config = dict(
    d_model=576,
    head_dim=64,
    d_mlp=3456,
    norm='layernorm',
    attn_scale=0.125,
    tie_embeddings=True,
    parallel_block=False,
    init='normal',
    init_std_qkv=0.0143,
    init_std_o=0.00305,
    init_std_up=0.0143,
    weight_decay=0.068,
    lr_head=0.00692,
    warmup_steps=200,
    dataset='wikipedia_en',
)
MLP neurons of a small language model. Each row is named by its layer, matrix (up: input weights) and neuron, and shows model dimensions 384-511. Each number is 200 + 20 x the weight over its row's rms, rounded and kept within 0 to 999.
A block is one neuron, or neurons of one layer that tend to fire together. Before each block is what it responds to, as a language model described it from the Wikipedia text at the highest values.

Description: Word-interior subword fragments
L3.up633,171,233,193,194,224,206,219,187,191,210,202,186,198,179,199,201,193,197,205,161,166,199,209,185,202,213,212,202,202,221,209,181,203,196,190,196,181,151,233,172,188,204,209,195,187,218,177,183,197,207,232,218,210,203,190,196,191,199,196,181,202,188,203,170,176,208,199,201,199,198,179,216,207,227,167,190,219,197,212,181,186,210,210,171,197,200,189,231,181,197,226,187,215,211,179,215,158,217,212,174,200,218,215,189,167,192,194,208,184,182,180,168,203,181,193,179,207,213,174,231,206,200,192,172,180,234,146,214

Description: Sports competition terms
L3.up2702,179,219,193,198,173,213,200,233,166,230,192,192,206,226,194,163,213,200,234,183,243,228,161,182,200,231,184,158,169,189,212,182,215,217,177,213,194,194,223,201,202,189,213,176,197,209,192,183,207,199,271,194,215,215,178,213,170,202,202,217,212,165,191,219,185,261,213,195,216,199,209,177,229,165,178,193,180,176,210,204,190,184,213,233,205,206,202,184,214,181,212,174,186,217,224,236,185,193,179,257,226,183,192,206,194,229,207,195,190,195,219,206,195,199,239,223,190,201,218,229,201,196,178,220,171,178,190,190

Description: Mid-word subword pieces
L4.up216,212,249,174,160,213,186,182,190,201,223,220,212,215,187,175,198,184,199,195,193,188,153,181,222,221,198,180,195,222,179,184,189,228,187,207,198,222,148,189,199,212,206,194,226,196,189,205,199,176,202,205,209,190,197,200,179,190,212,213,213,246,190,188,190,241,201,181,179,217,171,209,198,236,162,201,181,208,212,221,180,206,196,192,176,192,204,222,195,211,178,218,148,178,214,207,220,228,196,188,239,186,192,212,197,205,168,222,198,179,195,208,225,184,217,189,182,210,174,188,223,199,219,173,190,175,206,206,224
L4.up418,198,174,204,175,208,169,189,192,173,230,229,235,171,202,205,184,163,196,199,206,186,167,188,193,187,170,214,196,196,181,184,176,182,176,207,177,163,164,181,215,198,236,193,199,178,227,204,229,171,177,209,188,220,183,193,168,226,209,230,195,198,200,203,199,237,219,193,186,216,207,234,227,207,210,250,178,213,200,220,222,195,199,155,201,228,197,230,207,216,196,185,232,196,180,207,201,197,183,191,195,208,202,183,195,209,199,210,219,211,173,218,190,219,180,162,228,198,157,162,220,202,216,203,188,203,195,174,238
L4.up779,185,223,165,200,191,208,238,204,227,185,187,188,148,228,197,227,220,211,214,175,205,175,211,171,189,234,194,193,273,199,181,217,200,191,178,214,231,204,226,217,189,208,204,179,219,214,197,237,165,238,225,186,190,233,248,227,172,219,180,222,232,177,214,173,195,191,168,221,184,191,196,215,214,177,174,217,186,226,195,202,188,175,193,217,205,181,207,204,195,169,218,244,212,213,207,190,210,154,190,154,200,187,196,186,202,233,160,219,199,216,176,178,196,177,226,191,229,226,186,195,215,213,209,200,186,188,246,188
L4.up887,208,221,202,223,197,195,181,182,211,195,171,218,175,215,199,192,212,202,173,169,203,196,171,229,167,160,207,206,201,206,158,173,164,182,223,198,190,212,201,237,193,185,180,244,174,184,195,192,195,193,187,227,213,199,199,234,238,250,224,202,191,240,208,155,224,201,187,208,184,180,191,231,181,155,203,189,170,214,188,198,219,208,184,225,225,200,207,211,213,216,217,184,204,192,248,161,171,208,184,209,172,204,173,197,186,183,197,187,180,199,184,212,196,184,193,168,217,220,186,222,194,210,197,157,218,179,192,159

Description: Mid-word subword pieces
L2.up12,193,199,173,184,177,197,199,209,196,224,201,224,192,173,169,205,222,224,187,196,215,201,221,235,212,211,197,210,189,190,223,194,191,216,210,234,207,180,179,204,194,222,191,213,228,186,169,225,216,201,208,159,199,199,223,209,222,182,196,167,156,209,211,173,237,168,185,216,179,215,223,204,204,181,214,187,216,194,179,197,206,189,185,256,217,196,171,204,233,180,215,234,185,157,210,175,186,200,197,174,211,193,214,237,218,200,200,174,196,201,193,218,201,187,200,204,212,203,202,240,192,220,193,206,166,213,205,190
L2.up284,188,239,228,208,203,184,182,223,190,200,234,166,203,206,200,189,193,188,170,195,158,178,219,183,186,181,216,197,216,215,219,190,229,180,184,195,200,219,216,199,246,205,221,218,197,191,217,188,217,231,188,221,210,197,207,163,183,201,210,156,212,184,204,181,179,182,173,175,197,170,207,177,234,217,224,205,167,197,190,204,207,158,153,203,193,229,201,178,239,175,220,158,205,241,183,229,213,176,196,228,199,215,213,170,194,235,209,215,210,191,199,216,207,241,173,177,208,219,154,203,199,205,207,185,242,259,182,171
L2.up373,202,194,206,199,201,195,220,145,206,202,223,215,208,238,204,183,215,178,181,185,192,190,245,223,152,189,203,198,206,229,200,185,235,228,188,188,218,182,245,196,192,205,218,223,193,224,204,198,210,199,195,169,198,159,200,172,229,197,201,167,172,200,188,197,195,183,184,210,188,211,195,158,162,187,216,192,219,234,217,220,172,212,194,221,216,183,193,175,209,186,213,219,158,195,194,218,208,220,158,237,207,175,205,209,174,180,190,183,250,205,216,162,209,189,172,177,175,198,172,215,195,191,225,199,220,189,212,208
L2.up533,196,213,191,163,203,189,230,190,208,197,194,230,190,192,224,190,210,144,206,208,189,180,237,220,190,208,242,165,214,162,206,191,203,203,204,204,214,192,208,197,189,216,185,184,214,196,193,210,220,214,200,189,183,171,154,216,169,212,217,199,204,215,195,163,213,209,191,197,218,224,207,176,228,179,194,211,220,173,212,182,201,193,201,179,189,203,176,224,189,224,164,189,197,197,185,211,207,190,225,203,196,201,196,214,228,196,183,244,198,223,199,213,176,226,216,175,179,183,190,218,200,214,229,177,152,153,218,203
L2.up728,183,218,197,217,176,152,219,157,162,206,232,195,201,210,179,193,218,213,238,183,199,224,202,206,217,178,205,190,130,166,216,242,191,231,220,189,186,200,219,216,217,202,195,216,213,232,236,208,167,200,189,170,163,186,191,236,219,195,205,229,199,228,190,180,232,203,218,162,196,183,226,202,193,226,181,195,184,177,237,231,206,219,173,195,224,198,220,208,204,197,208,185,185,185,216,223,194,194,175,222,219,231,200,233,202,180,243,226,204,201,184,188,164,171,216,199,187,236,197,201,216,205,179,166,225,211,140,233
L2.up968,175,238,182,163,221,174,233,174,188,193,199,201,205,210,185,162,189,192,221,196,190,202,192,205,174,190,272,144,174,194,238,211,200,240,186,189,185,200,212,203,199,237,239,166,200,194,156,210,221,241,216,203,196,213,179,221,192,197,194,180,183,202,184,176,185,223,154,173,159,200,207,190,192,228,200,197,199,214,227,235,234,169,170,209,200,186,201,211,199,211,185,210,169,236,206,225,216,166,223,199,224,201,228,220,183,211,197,201,189,199,220,197,216,209,198,154,201,200,179,201,195,185,212,184,226,197,185,169
L2.up1445,218,211,202,185,199,237,186,186,182,221,206,213,217,195,166,191,169,196,172,242,198,159,249,201,187,207,233,212,214,193,203,195,195,214,191,155,182,196,230,196,199,173,223,209,208,166,227,213,191,198,227,207,211,230,161,198,189,182,197,219,188,198,202,162,183,199,240,180,206,212,221,190,213,171,186,185,233,154,216,179,225,195,214,212,202,184,177,230,192,183,173,215,192,195,153,208,184,199,241,184,205,192,158,209,224,203,210,217,188,206,162,180,180,237,180,205,190,191,204,209,227,212,225,154,221,155,189,198
L2.up1527,217,211,204,176,156,188,229,212,200,211,179,205,207,214,201,200,235,208,225,184,157,192,191,211,207,211,230,195,187,204,204,179,207,168,223,223,194,167,184,171,194,223,232,196,188,205,187,198,213,209,179,207,187,168,231,204,178,141,203,187,210,209,209,180,212,215,205,180,165,209,193,211,212,240,204,199,193,217,187,223,204,159,207,179,210,169,146,187,219,212,162,171,180,194,191,208,236,209,195,215,161,235,229,196,199,210,186,190,209,152,172,190,193,168,196,233,196,199,189,224,209,192,214,179,190,173,198,207
L2.up1936,183,212,188,169,209,186,206,221,204,175,182,180,180,207,194,210,203,201,182,205,158,168,191,183,199,152,228,190,140,231,199,205,257,189,219,204,223,205,212,190,187,190,198,182,182,242,211,223,227,187,220,191,195,234,196,189,199,195,213,201,201,204,202,188,207,195,162,180,205,180,217,184,180,163,185,190,215,205,165,190,207,195,204,200,205,174,182,215,199,183,174,195,195,181,192,189,211,210,220,238,199,209,211,202,202,163,174,211,227,183,177,187,207,212,218,176,172,196,183,233,173,232,173,194,193,199,192,197
L2.up2229,190,165,188,180,190,202,202,225,175,207,185,190,182,216,181,181,215,190,174,191,155,204,177,227,205,173,201,202,212,178,166,195,180,191,207,191,195,206,194,220,206,234,205,183,190,229,196,232,208,198,203,203,219,184,194,249,229,185,234,162,207,194,201,173,221,208,170,183,215,175,205,189,223,187,216,159,153,187,215,215,203,148,220,217,216,204,185,230,146,203,230,218,198,197,207,188,200,196,223,223,221,181,205,227,172,216,170,173,181,208,186,222,193,219,196,182,199,187,190,190,252,236,156,182,207,205,172,205
L2.up2466,178,203,209,181,223,200,214,217,201,219,197,235,225,168,176,201,204,195,172,232,157,206,232,154,201,229,194,182,217,162,208,194,208,150,190,191,181,222,210,187,215,218,202,207,194,173,196,188,229,199,188,198,183,237,185,151,190,218,191,220,198,205,221,174,203,164,189,224,173,172,207,200,195,174,187,207,224,201,180,200,192,224,195,205,233,206,183,217,195,211,223,199,221,171,210,238,199,226,220,187,218,211,235,228,243,204,182,191,154,206,183,214,190,202,192,161,210,179,181,201,197,209,174,213,198,204,185,168
L2.up2799,214,235,183,225,215,180,193,181,180,211,192,191,196,189,212,198,197,195,187,196,211,177,192,216,196,203,189,227,154,209,250,214,234,205,186,169,194,209,207,203,178,210,201,198,208,195,193,209,217,184,206,171,197,213,179,191,174,186,147,213,183,167,186,204,187,196,188,200,200,232,213,192,209,207,190,205,230,219,207,177,207,166,171,197,201,187,194,218,217,245,221,224,200,193,193,180,201,228,204,223,208,228,205,197,218,217,215,194,230,204,210,201,201,171,208,200,185,175,176,173,202,224,209,235,190,190,218,197
L2.up2825,201,215,188,185,182,188,182,226,191,150,194,196,189,200,195,216,199,181,202,200,157,193,227,155,200,184,208,181,245,201,188,204,205,208,250,194,203,176,198,181,183,194,204,183,174,202,211,204,188,194,217,198,220,211,163,233,217,231,155,219,254,184,207,189,218,214,203,204,211,203,209,169,241,176,196,151,169,180,217,202,184,194,202,207,208,215,189,193,187,187,157,198,183,201,213,183,189,186,231,192,192,224,221,185,251,185,180,172,196,217,163,190,203,160,177,212,211,198,225,193,201,214,217,213,201,213,214,202
L2.up3234,201,206,208,235,224,201,184,206,180,207,197,177,197,211,210,191,208,213,195,209,230,207,195,202,184,206,176,193,219,219,200,192,208,215,161,170,158,193,230,197,203,218,240,214,207,221,184,226,211,202,188,210,184,185,186,215,197,194,235,171,202,204,172,174,184,230,213,231,215,181,209,158,189,194,164,207,171,194,198,171,196,219,207,208,214,187,232,205,165,179,205,212,195,212,212,199,184,186,177,182,185,202,202,204,222,209,173,201,182,207,178,210,180,182,177,191,193,210,225,208,183,172,216,207,206,205,193,197
L2.up3295,191,233,208,211,194,190,213,226,215,177,182,192,189,230,227,180,221,185,201,216,205,174,179,203,221,218,207,216,211,207,150,211,207,208,189,145,167,211,229,216,224,201,199,205,200,208,212,230,185,221,202,169,201,185,172,171,241,227,201,218,226,225,187,190,209,229,195,175,220,227,196,211,197,208,192,218,149,186,212,220,186,188,233,197,210,193,232,173,184,184,220,177,177,200,197,206,199,196,219,209,189,210,238,168,196,205,213,187,191,187,183,210,197,213,206,181,193,185,208,204,186,213,231,204,202,201,220,206
L2.up3313,204,205,245,165,194,165,264,186,210,195,211,187,205,194,222,196,192,218,239,193,213,207,235,175,192,211,206,187,200,177,178,222,206,229,201,181,225,183,195,185,208,217,201,244,214,178,162,211,167,223,218,226,179,179,159,201,212,208,206,206,210,187,212,167,195,245,189,207,217,180,180,184,185,187,218,184,206,188,184,213,175,187,204,249,251,215,226,200,202,205,204,182,204,201,220,200,209,159,220,216,172,203,167,164,194,230,198,213,190,228,201,198,215,196,192,163,199,187,232,205,195,232,189,202,187,162,213,232

Description: Sports and chart results vocabulary
L2.up72,203,168,218,205,199,153,177,190,176,178,215,217,231,263,186,197,209,222,185,202,199,162,207,236,201,202,201,170,185,216,223,216,213,215,198,200,230,181,183,221,208,220,195,169,211,194,235,222,194,201,229,211,228,213,195,172,205,208,207,185,223,187,200,185,249,222,166,194,217,196,201,176,182,192,214,221,228,244,231,153,170,196,226,196,168,228,171,211,206,202,212,186,192,212,228,248,204,185,180,195,217,228,206,221,198,205,243,198,175,153,191,167,215,208,235,206,170,194,226,237,207,157,175,169,191,170,218,198
L2.up88,219,235,209,190,195,249,213,201,234,201,191,183,204,212,210,185,186,188,219,190,241,179,190,204,167,217,185,182,167,181,211,165,209,177,172,221,184,218,207,207,197,205,221,198,211,204,190,162,206,175,209,220,192,193,169,189,209,215,216,201,204,180,195,176,178,207,201,236,218,214,195,168,181,230,198,176,191,222,204,201,166,199,180,233,185,215,180,166,203,158,227,211,187,189,202,244,247,207,226,201,230,176,200,212,196,185,205,198,203,165,240,211,196,181,208,211,193,180,193,206,183,220,153,175,195,217,186,179
L2.up410,185,203,201,188,235,274,174,204,218,196,188,209,211,223,209,187,196,188,200,215,200,230,228,197,207,180,192,215,158,197,187,226,199,196,191,197,170,231,214,197,215,213,202,214,193,182,199,223,184,186,233,197,192,185,205,195,195,204,175,230,200,182,203,169,174,204,193,185,168,160,198,210,195,176,204,191,170,172,194,183,200,188,206,203,182,209,193,187,237,223,246,176,189,165,220,227,201,189,220,192,212,191,197,226,222,243,190,204,169,219,210,211,199,186,221,196,159,192,183,232,169,183,166,226,201,195,204,173
L2.up570,208,200,214,183,212,225,187,231,158,189,177,212,195,230,202,202,212,193,225,207,203,210,195,193,196,201,203,195,210,233,206,191,193,197,199,235,161,201,185,220,187,177,174,194,199,179,216,175,168,202,213,184,233,191,247,200,180,212,171,220,219,190,187,212,194,190,204,197,206,180,230,219,216,195,225,197,198,167,196,189,178,191,201,143,223,221,225,209,223,238,218,192,212,185,200,192,170,183,209,202,189,195,204,202,193,186,248,216,185,187,215,192,175,206,238,220,184,207,223,208,198,236,223,188,235,208,230,195
L2.up764,185,161,210,212,187,201,201,177,191,204,202,198,195,190,239,224,204,203,191,173,202,158,237,200,182,207,190,170,172,216,206,217,198,203,228,223,219,204,227,209,177,192,135,250,206,211,180,180,210,202,185,208,200,189,208,207,184,189,237,241,177,185,192,214,188,215,194,185,211,207,211,177,163,184,171,196,199,194,222,221,165,205,190,176,222,177,166,217,205,183,194,174,177,199,244,201,203,176,209,215,204,184,223,173,186,204,228,227,182,212,194,182,187,229,222,208,177,215,218,218,184,179,179,199,199,195,248,217
L2.up811,209,203,226,218,193,202,186,158,215,209,211,174,191,186,179,203,203,195,181,226,152,188,210,225,241,182,181,186,205,183,196,253,186,185,152,185,201,179,157,227,208,216,217,194,139,199,183,192,181,183,230,185,188,192,214,213,181,185,200,217,179,212,205,206,208,186,195,201,227,203,201,255,205,228,193,159,211,195,184,170,161,191,203,198,196,212,212,185,209,172,208,177,197,209,172,196,224,208,196,197,225,201,215,215,223,166,216,200,204,198,211,174,209,200,184,200,224,180,223,193,215,151,217,197,208,203,220,198
L2.up860,206,192,212,226,186,189,177,194,200,228,203,229,201,199,174,184,181,206,187,209,201,217,219,214,202,186,222,210,168,214,181,186,191,184,138,220,204,218,143,168,192,229,188,177,186,171,175,183,200,216,205,221,195,187,220,201,214,217,173,196,216,210,204,192,175,163,164,203,188,200,209,203,218,223,218,242,205,205,237,192,198,223,189,214,185,207,209,158,231,228,179,222,241,209,220,231,175,211,154,198,216,179,172,209,205,211,197,205,201,183,205,190,198,210,192,210,179,161,169,158,213,217,212,196,196,195,202,158
L2.up965,196,207,200,169,215,224,189,251,200,188,204,197,191,206,205,199,202,203,215,199,250,196,188,187,193,232,191,169,153,200,182,186,188,194,214,196,230,260,171,187,200,201,193,188,183,208,188,229,195,223,239,209,207,171,204,203,202,196,183,199,182,185,198,202,216,187,212,208,234,200,227,205,244,188,167,185,212,166,212,215,221,194,222,193,186,207,202,175,215,204,213,228,213,216,187,200,157,191,187,224,218,194,190,197,183,217,192,213,168,241,189,204,190,201,232,193,191,196,198,224,210,188,196,184,186,201,194,160
L2.up1140,163,245,214,211,222,188,194,165,197,185,205,204,227,202,183,240,219,183,193,222,163,226,172,229,177,193,188,221,178,207,202,219,195,206,192,231,198,199,233,185,199,196,188,185,181,215,190,191,173,181,214,217,182,182,214,191,193,185,174,175,193,163,206,208,172,165,218,204,189,204,184,201,217,233,183,198,232,232,231,202,186,203,186,188,215,193,189,186,199,193,216,215,219,238,222,237,193,163,189,214,216,186,205,190,214,219,226,191,172,207,178,167,203,216,202,209,192,180,209,188,230,220,210,191,193,198,150,160
L2.up1473,219,224,221,193,213,206,210,204,171,236,208,179,214,219,213,194,239,199,186,201,218,178,196,216,186,210,191,191,172,213,230,208,207,184,177,206,194,210,202,184,168,171,218,217,191,200,189,222,196,213,239,168,197,212,200,200,221,186,195,222,180,175,167,206,182,238,167,212,205,197,215,185,198,186,184,188,183,175,223,182,143,200,210,246,209,228,220,165,206,196,219,179,200,215,211,197,219,225,180,192,215,187,201,199,218,231,198,175,178,174,199,159,150,195,211,217,207,211,174,189,193,192,209,210,176,202,200,173
L2.up1859,237,208,191,206,206,204,207,203,162,174,197,250,193,201,210,203,205,177,196,205,199,185,198,177,218,209,197,205,187,228,216,213,197,193,197,216,213,192,234,205,214,188,207,176,173,166,230,181,172,202,229,193,203,200,165,200,208,162,174,194,241,199,176,162,223,238,219,182,195,208,241,190,204,208,178,153,177,194,223,160,193,194,209,231,216,198,216,188,210,201,226,170,163,189,202,166,210,203,203,216,220,205,202,214,177,182,180,212,206,205,213,172,204,177,178,218,159,238,196,241,159,190,217,191,217,208,218,216
L2.up1907,207,198,188,192,224,184,198,213,198,225,225,211,235,184,205,221,180,203,217,226,211,239,187,176,209,215,223,195,193,214,175,229,191,201,172,237,183,204,237,165,189,184,212,211,174,170,181,205,222,179,182,225,220,173,223,228,214,210,203,221,241,217,174,189,196,208,172,224,212,215,212,217,221,236,216,221,220,212,194,202,207,199,153,192,193,207,214,182,211,183,193,216,197,200,215,157,213,228,170,205,198,227,215,216,201,243,220,194,183,218,160,193,197,223,160,219,221,159,167,209,192,207,194,203,201,195,228,191
L2.up2009,182,225,216,180,209,205,192,220,195,210,210,253,167,175,198,202,165,194,183,205,231,187,224,197,198,192,211,202,204,209,187,227,188,182,158,207,203,246,195,206,215,185,204,175,151,223,206,198,154,198,256,238,182,188,219,214,201,194,213,202,204,172,181,189,192,219,197,186,207,229,198,208,219,171,211,187,181,212,184,203,187,193,192,198,210,189,170,189,220,219,200,213,186,167,227,230,201,181,203,189,214,213,241,204,217,200,239,204,171,215,200,165,184,217,195,207,221,184,179,206,189,203,219,230,201,186,241,212
L2.up2103,192,172,195,194,257,188,189,218,170,236,222,224,190,219,203,213,166,214,193,212,173,195,208,239,192,204,182,199,219,199,225,249,190,185,182,247,228,179,195,225,218,248,170,195,206,173,168,180,203,226,224,181,209,169,182,151,179,220,175,211,209,171,187,205,195,205,179,197,195,188,248,172,188,229,197,160,187,164,194,188,207,184,168,215,200,201,179,206,191,182,225,229,195,216,159,230,172,238,195,184,218,208,212,211,202,204,190,200,201,209,227,188,184,187,225,219,175,202,195,227,213,206,206,185,196,211,210,198
L2.up2265,163,202,202,184,198,232,222,196,188,187,215,217,183,183,229,196,139,197,238,190,220,174,197,239,188,193,158,208,179,166,171,209,206,159,180,203,163,226,181,213,215,193,189,199,211,189,205,177,204,190,187,199,200,244,159,183,195,198,185,219,191,188,181,214,188,205,215,204,238,188,205,179,207,218,194,208,218,243,183,265,228,207,193,184,222,217,185,195,189,178,210,193,187,184,213,214,194,220,203,199,219,224,215,164,180,191,236,192,173,232,242,197,204,191,233,180,207,223,168,212,203,181,197,222,177,185,208,211
L2.up2975,208,211,198,170,197,207,191,182,187,177,190,199,187,186,208,223,180,191,254,193,197,230,236,212,193,194,193,179,198,190,210,198,179,171,191,229,190,179,222,229,229,190,194,202,167,176,207,175,205,198,214,205,219,214,164,183,204,217,222,182,225,228,220,188,235,151,195,190,183,219,196,209,221,213,174,217,193,195,209,193,165,195,201,196,174,209,211,197,167,227,212,222,218,234,229,176,235,189,194,220,220,200,210,196,179,200,215,187,193,202,215,214,191,189,245,243,181,190,188,174,194,199,187,191,189,203,277,182